MLP neurons of a small language model. Each row is named by its layer, matrix (up: input weights) and neuron, and shows model dimensions 64-255. Each number is 500 + 50 x the weight over its row's rms, rounded and kept within 0 to 999. Numbers have three digits each.
Before each neuron's rows, "fires in" lists the words (lower case) most often at its 100 highest values on Wikipedia text that the model never trained on.

fires in: "years", "time", "year", "months", "source", "seconds"
L4.up644:518556556512517387500470451497442484586537564437530491538518473374514564443500570525419554515421546381538492463476556548564559494468527546540408491467496529520559438564483543478505521561423540442567423455517540570516535444506495529443406508412584476491519404596572545606578509535508427481464484540486516536508491511532520540533483554466488495495450462486553494540399554501557549566545502439579541563508547483572463505461473465438515419536560496311497564514522456477533578504514516527535480464519518497565531466505563500491447534474464494400566459437530489576531575495514556562

fires in: "both", "german", "germany", "chairman", "each", "time"
L4.up1120:504455496425528523485497493475452486502514465603537513488404390504511565526438503559442619421455430449495505559502508497441460447553472543498482564462521504404450581510458528422522484454451474559459640465562463556516444542391491491582410526471503497496539490507455484429462531463496585554516466485440479441527430580448537552472476527536536533518409541459543558604510466472483593568491523606470506478508455443563466484472527546485480381558448448543478415547515460545497490663453564525499548541447494502428526591459575579549572471463327549587548449557543517407518540503571481439

fires in: "derris", "did", "doreen", "suomen", "hard", "withdrew"
L8.up351:509438575521528556440499517523574450545511529579544503489433454556554510460561503460464511533451479512536518589479537476525554533523481550454484494589523478433488410505502552492471607538452426509472505518520410475493564541518444502466490376526579475527509545555572469557561509550415451461545479495513536547479445509476580583565470461484539461515377507473435449550437504579429513570486479566469520508520545496515486447512535404507468533484411414591536467417578453514464494550466502507522504539531515509398502421487548541421519573461574465484531469482491504443405589535482523454

fires in: "his", "her", "this"
L4.up878:445451519470627576445554530447420452352553486447470533543481462495563463503577561447493464568500438362499395509507450498652443547474438517426417501497477587474519500448427539435354441498499485458541450533532519516519462506523526550515433532487520471550522528502416520556568475552423434515540568496514493512506419463564441517446446493552563501425556441543487498548450503488501529572529467576513479533508522490381490533531455485449527509500484482527465502558527482467507456481454522503475425477444560442410497567551440608531503451496489556471541523528516518482510519490588453489

fires in: "of", "s", "other", "more"
L12.up319:565539444502570434469490483420535509464557503494502509494497429450514491534506469507511548495517429413504556489476561487525539445441496399392502494423473593446458539477465572520445526585527465417579434532467503617425482541503527498476528502535456454468574571462493530587506504459439477449575501474406488534433518462569511560451433504594495563552519484488546455424458595489496590553485586479479524544542560528527525518541511577429465530566581501516475451527544559563550433364579441475491487486550579516497546433508503479521490423520496527438510560517447454550561531590508527405

fires in: "and", "to", "of", "tournament"
L12.up56:518418508542498540483522504602513525468458491446521424463553529530477554571453523507504493417549512505428523566485527552512481471555508468541512528520514518530445447462471540536500435509489414394435576468501448441602531550599499555652521465499494461492468523508492488508486500490538497571524538524498494607516542540566541466512510516493518463622523475554511488562571441430417460480477506484576428342473474512444510489503459534497419474515399452537547523509522506502426528551515509531445422515533523516408474485452526503614551572552514466535538443421499550467493533443570518595

fires in: "can", "or", "may", "length"
L12.up1100:501470437456469534480491527503474428412506521559519478564505514461424446544533467485543525492530445373522507492510465531471496554499552545464481500484459464476525505451564494467572541516535473512465569484502478642439439564560511441481519440583522480520522597498419470540459659441470471453436583508397482465524558477411489553508436462489497487469637491446500549535518547381541403617483451503438535550425419500527433461446528487544399538429483447510475436614537479530516433512541472461503501607498610427473434453482542446515536484579414518478611361483515521541516509484416549552

fires in: "medal", "medicine", "sweden", "of", "media", "zedong"
L6.up208:519509550574449486448441443574533488552475555588484470506508497513530548464491519470460458494583457515469494508471504452410481461551420518450508424521510589553488525500542502546497512531476493541452510480452539540512554480595543456490546546486526464519473452619534551380510494436494545599530458492509562499531479461507503532522470403488552502416619496471513549488461435498544521536490410516529530486468423608488463411466488557477609584528454391479441377358474409492492555449521547418446438540471524448499433560427486467487525563476486528407509557445420480560528516558600531504

fires in: "just", "found", "only", "present", "located", "passenger"
L4.up932:508383536502588561482530490527534450489509460623502598461444510520478581480543447445532480544502505490423513500618458530524531510584459505489460501437493458474439548529542525513515531506520464592511468504430582474591429530574506480570415534503566535467416511505457509558579507500550533546485436406494547504555478469455500553557443599509464446475475520499532454474462521441464463449565559515464475593459522506470503525490483482536467562558540449510436511456398533429616490485545437530513475646476534489625582388462581489503464561527412410510473551517373431559476457445483493422

fires in: "review", "work", "worked", "works", "working"
L4.up948:421460488404490525426517420535492552549492478595524528516593494492484359420525502518543523496521555495510520476534535520553464430503507518506475462563573498468562502581558442440454508435502552550536590429567506478448499509395431541573593546433464468502479437516377530480534451532528596535489397488525545462556534476506537537416342493508503642541481429447450509479489465406605458509499482525483535495538492600503433499561562542435523464478452435582436545430503531524511490482453475579520590490471464452440527527599447572492505463446524430515523507558479508408425489468494426591

fires in: "is", "was", "female", "philippines", "jr", "males"
L6.up305:506507554509432466414478549510536440465460503612505515444446413492638494495456593603544494500510509535518575517456571571440461443489479490499527492528455447507484507586460461471516493517459541633609442500485506504529482400500549527471458448491547469543542576427473511443508488601495595586472610460510476506557552470453488509534509527520535621551591429618503429513481491427468464437548476485553488579512571547470506483465462569516451400530450482494474449543579467536518532547515478482483472496504424524528512461515528451496512519428529524410534536452522513509447484464569493549

fires in: "her", "its", "my", "herself"
L6.up605:436507537481635447372480440505507410470549440612467617492490492381603511459507542574536506461493455441537400415471555438541474497493398471500426488471552530496519404520455529472349479564521509455513463527534450582525490406522505513540379539472519499608484474502486497533411498471466522530470552576460470506469556434527473522543534475404487549443476502596435495503480487520535506563476473527533442445441541463504535499548533485474485523515532537604502507518526590545470546503473513498534492499492547571502499489542444623526487446489446452381483467516590484451542520554487447391